config = dict(
    hidden_size=192,
    num_attention_heads=3,
    head_dim=64,
    intermediate_size=768,
    norm='layernorm',
    init_std_qkv=0.0442,
    init_std_o=0.00989,
    init_std_down=0.00494,
    schedule='wsd',
    decay_fraction=0.376,
    max_seq_len=512,
    max_steps=4157,
)
MLP neurons of a small language model. Each row is named by its layer, matrix (up: input weights; down: output weights) and neuron, and shows model dimensions 80-143. Each number is 200 + 40 x the weight over its row's rms, rounded and kept within 0 to 999.
Before each neuron's rows, "fires on" lists the tokens most often at its 100 highest values on Wikipedia text that the model never trained on.

fires on: "ri", " fl", "ro", "ol", "ris", " col"
L5.up524,257,177,226,226,150,153,195,206,178,219,105,215,270,221,117,296,194,302,247,196,216,222,96,177,246,266,262,184,276,169,177,245,206,201,270,229,201,212,270,212,267,205,204,203,197,138,219,263,169,258,245,208,174,208,195,233,183,148,172,189,169,181,158,126
L5.down524,238,184,221,239,130,176,170,279,152,177,182,142,258,180,139,185,183,214,261,147,155,147,169,131,161,160,227,213,169,192,211,242,239,232,173,139,239,243,226,235,187,172,244,237,196,193,157,241,185,221,157,191,193,196,94,187,204,223,258,196,241,250,173,225

fires on: "ed", "-", " included", " based", " im", "er"
L2.up23,156,177,183,189,202,184,219,191,210,150,202,240,238,238,183,285,209,229,194,241,127,176,245,219,185,166,264,212,191,126,167,236,220,185,187,134,206,220,156,209,173,186,252,254,291,160,177,174,149,182,197,179,189,164,225,238,234,206,188,194,222,211,217,201
L2.down23,215,112,282,211,244,148,162,151,256,238,217,210,124,206,178,166,188,188,260,146,182,217,243,137,180,211,217,172,152,221,265,150,234,163,203,222,152,156,203,130,182,269,204,162,272,265,243,168,207,228,252,143,195,244,161,212,161,167,233,214,176,170,201,143

fires on: "ing", "ed", "a", " s", "al"
L5.up288,190,222,272,180,136,193,235,243,188,226,226,239,141,140,179,235,124,141,189,160,151,226,165,218,183,194,193,224,176,189,190,257,209,229,141,155,189,254,249,252,179,155,167,142,183,203,113,187,200,193,195,253,215,232,205,315,147,219,255,241,176,202,179,186
L5.down288,115,144,176,242,261,206,245,208,204,222,242,233,235,243,215,182,240,267,195,222,197,237,195,164,214,200,191,159,191,242,112,119,210,202,160,232,252,146,260,255,221,191,158,162,228,245,210,191,190,231,149,172,267,128,151,200,223,183,206,318,234,168,260,245

fires on: " of", "19", "re", " in", " Mont", "oss"
L2.up52,233,192,255,199,168,192,226,152,234,236,219,255,173,198,225,246,168,174,218,260,178,213,192,163,176,219,225,140,214,212,116,180,235,138,186,240,182,206,165,234,160,241,249,229,186,136,167,168,273,178,88,204,228,122,172,160,229,159,168,169,225,211,165,169
L2.down52,154,222,191,142,230,210,189,173,124,182,201,188,168,183,250,123,201,202,194,178,254,185,77,234,176,139,149,284,127,194,211,238,186,164,138,172,230,195,109,208,159,274,220,199,219,147,231,199,138,216,271,188,156,229,196,212,245,257,163,213,261,200,196,241

fires on: "19", ".", " a", "A", "18", ")"
L2.up570,187,269,190,249,200,177,235,213,159,228,162,198,131,178,258,203,144,242,157,181,128,186,182,234,166,140,195,182,190,200,217,207,212,235,187,158,224,183,205,213,194,139,245,130,267,207,297,173,247,207,198,219,270,165,101,258,213,180,114,150,185,162,231,231
L2.down570,212,218,148,204,191,248,167,201,278,205,206,144,319,196,191,222,212,202,181,260,260,262,226,206,195,136,179,307,230,205,168,185,241,209,168,239,176,166,203,194,190,115,170,206,191,185,132,203,190,143,230,205,160,211,182,205,138,111,224,210,151,248,240,241

fires on: "in", "ult", "u", "ic", "ub", "ist"
L5.up482,166,193,252,236,222,181,212,240,78,187,235,189,187,210,179,244,236,212,209,225,150,203,188,232,224,219,219,162,220,163,193,206,156,152,241,182,134,263,223,181,213,148,217,217,178,139,215,145,115,211,196,177,215,240,174,207,182,156,212,263,219,154,269,184
L5.down482,283,170,154,175,240,165,212,164,248,182,157,215,206,247,201,181,175,248,217,132,183,190,186,116,171,156,195,234,218,233,168,167,191,198,243,224,161,221,283,268,227,205,157,86,269,235,202,263,204,222,209,249,224,109,257,170,223,269,243,216,83,231,226,208

fires on: " of", "j", " in", ",", "c"
L2.up50,165,234,259,196,229,148,185,170,220,192,177,195,201,126,205,208,163,108,138,253,229,273,157,167,265,178,236,289,229,189,273,241,170,194,210,223,184,176,224,199,187,210,241,188,174,175,274,218,215,115,181,137,230,157,233,137,187,169,117,192,196,149,154,200
L2.down50,165,218,179,225,252,222,211,248,236,171,160,199,127,192,225,168,246,268,242,176,238,188,245,202,164,206,233,159,181,157,192,168,203,141,193,253,209,223,117,150,251,213,197,200,216,256,123,169,178,217,203,243,185,243,203,230,190,142,276,249,216,150,234,137

fires on: "us", " As", "is", "x", "t", "as"
L5.up67,177,188,272,144,205,162,191,195,162,241,154,274,239,233,172,199,238,172,190,222,155,191,159,258,199,142,261,289,231,101,172,225,188,227,211,194,266,191,235,196,242,208,160,143,173,153,214,264,184,264,146,193,138,195,169,151,140,221,167,176,199,179,170,268
L5.down67,218,206,213,160,200,153,211,196,240,188,179,216,200,214,181,196,233,119,134,229,226,117,184,142,184,265,192,209,190,135,230,239,291,156,190,230,220,192,179,318,135,151,132,202,113,298,185,187,171,245,136,201,192,187,147,176,222,176,201,159,149,198,231,202

fires on: " in", " of", " at", " and"
L5.up558,203,137,144,163,205,193,160,192,188,267,111,223,254,228,188,189,193,230,236,261,116,249,274,181,208,243,263,182,239,134,229,191,143,68,186,179,142,190,243,168,205,138,216,187,246,181,219,218,157,177,205,188,194,201,228,201,221,118,189,177,210,190,151,199
L5.down558,224,210,239,219,196,139,254,164,202,242,168,230,260,167,253,157,266,215,211,227,258,154,154,226,121,210,217,221,193,239,260,152,205,157,167,142,224,217,158,240,172,231,241,132,228,194,246,217,206,202,245,118,258,214,230,177,148,201,142,219,242,244,187,158

fires on: " g", "er", "ider"
L5.up289,188,222,231,167,204,184,228,188,178,232,185,293,192,257,250,274,247,272,232,261,178,203,164,154,200,174,171,237,185,121,140,274,222,184,202,157,176,105,189,199,244,149,142,212,169,146,124,244,181,208,204,173,228,207,184,255,184,241,224,182,249,289,309,231
L5.down289,186,153,265,127,269,243,165,218,259,213,236,148,198,235,173,210,278,230,183,185,184,207,214,170,264,228,179,137,129,247,282,218,192,179,197,234,197,244,145,230,192,240,170,146,194,204,178,234,275,217,194,178,207,195,102,173,195,170,223,281,203,235,248,185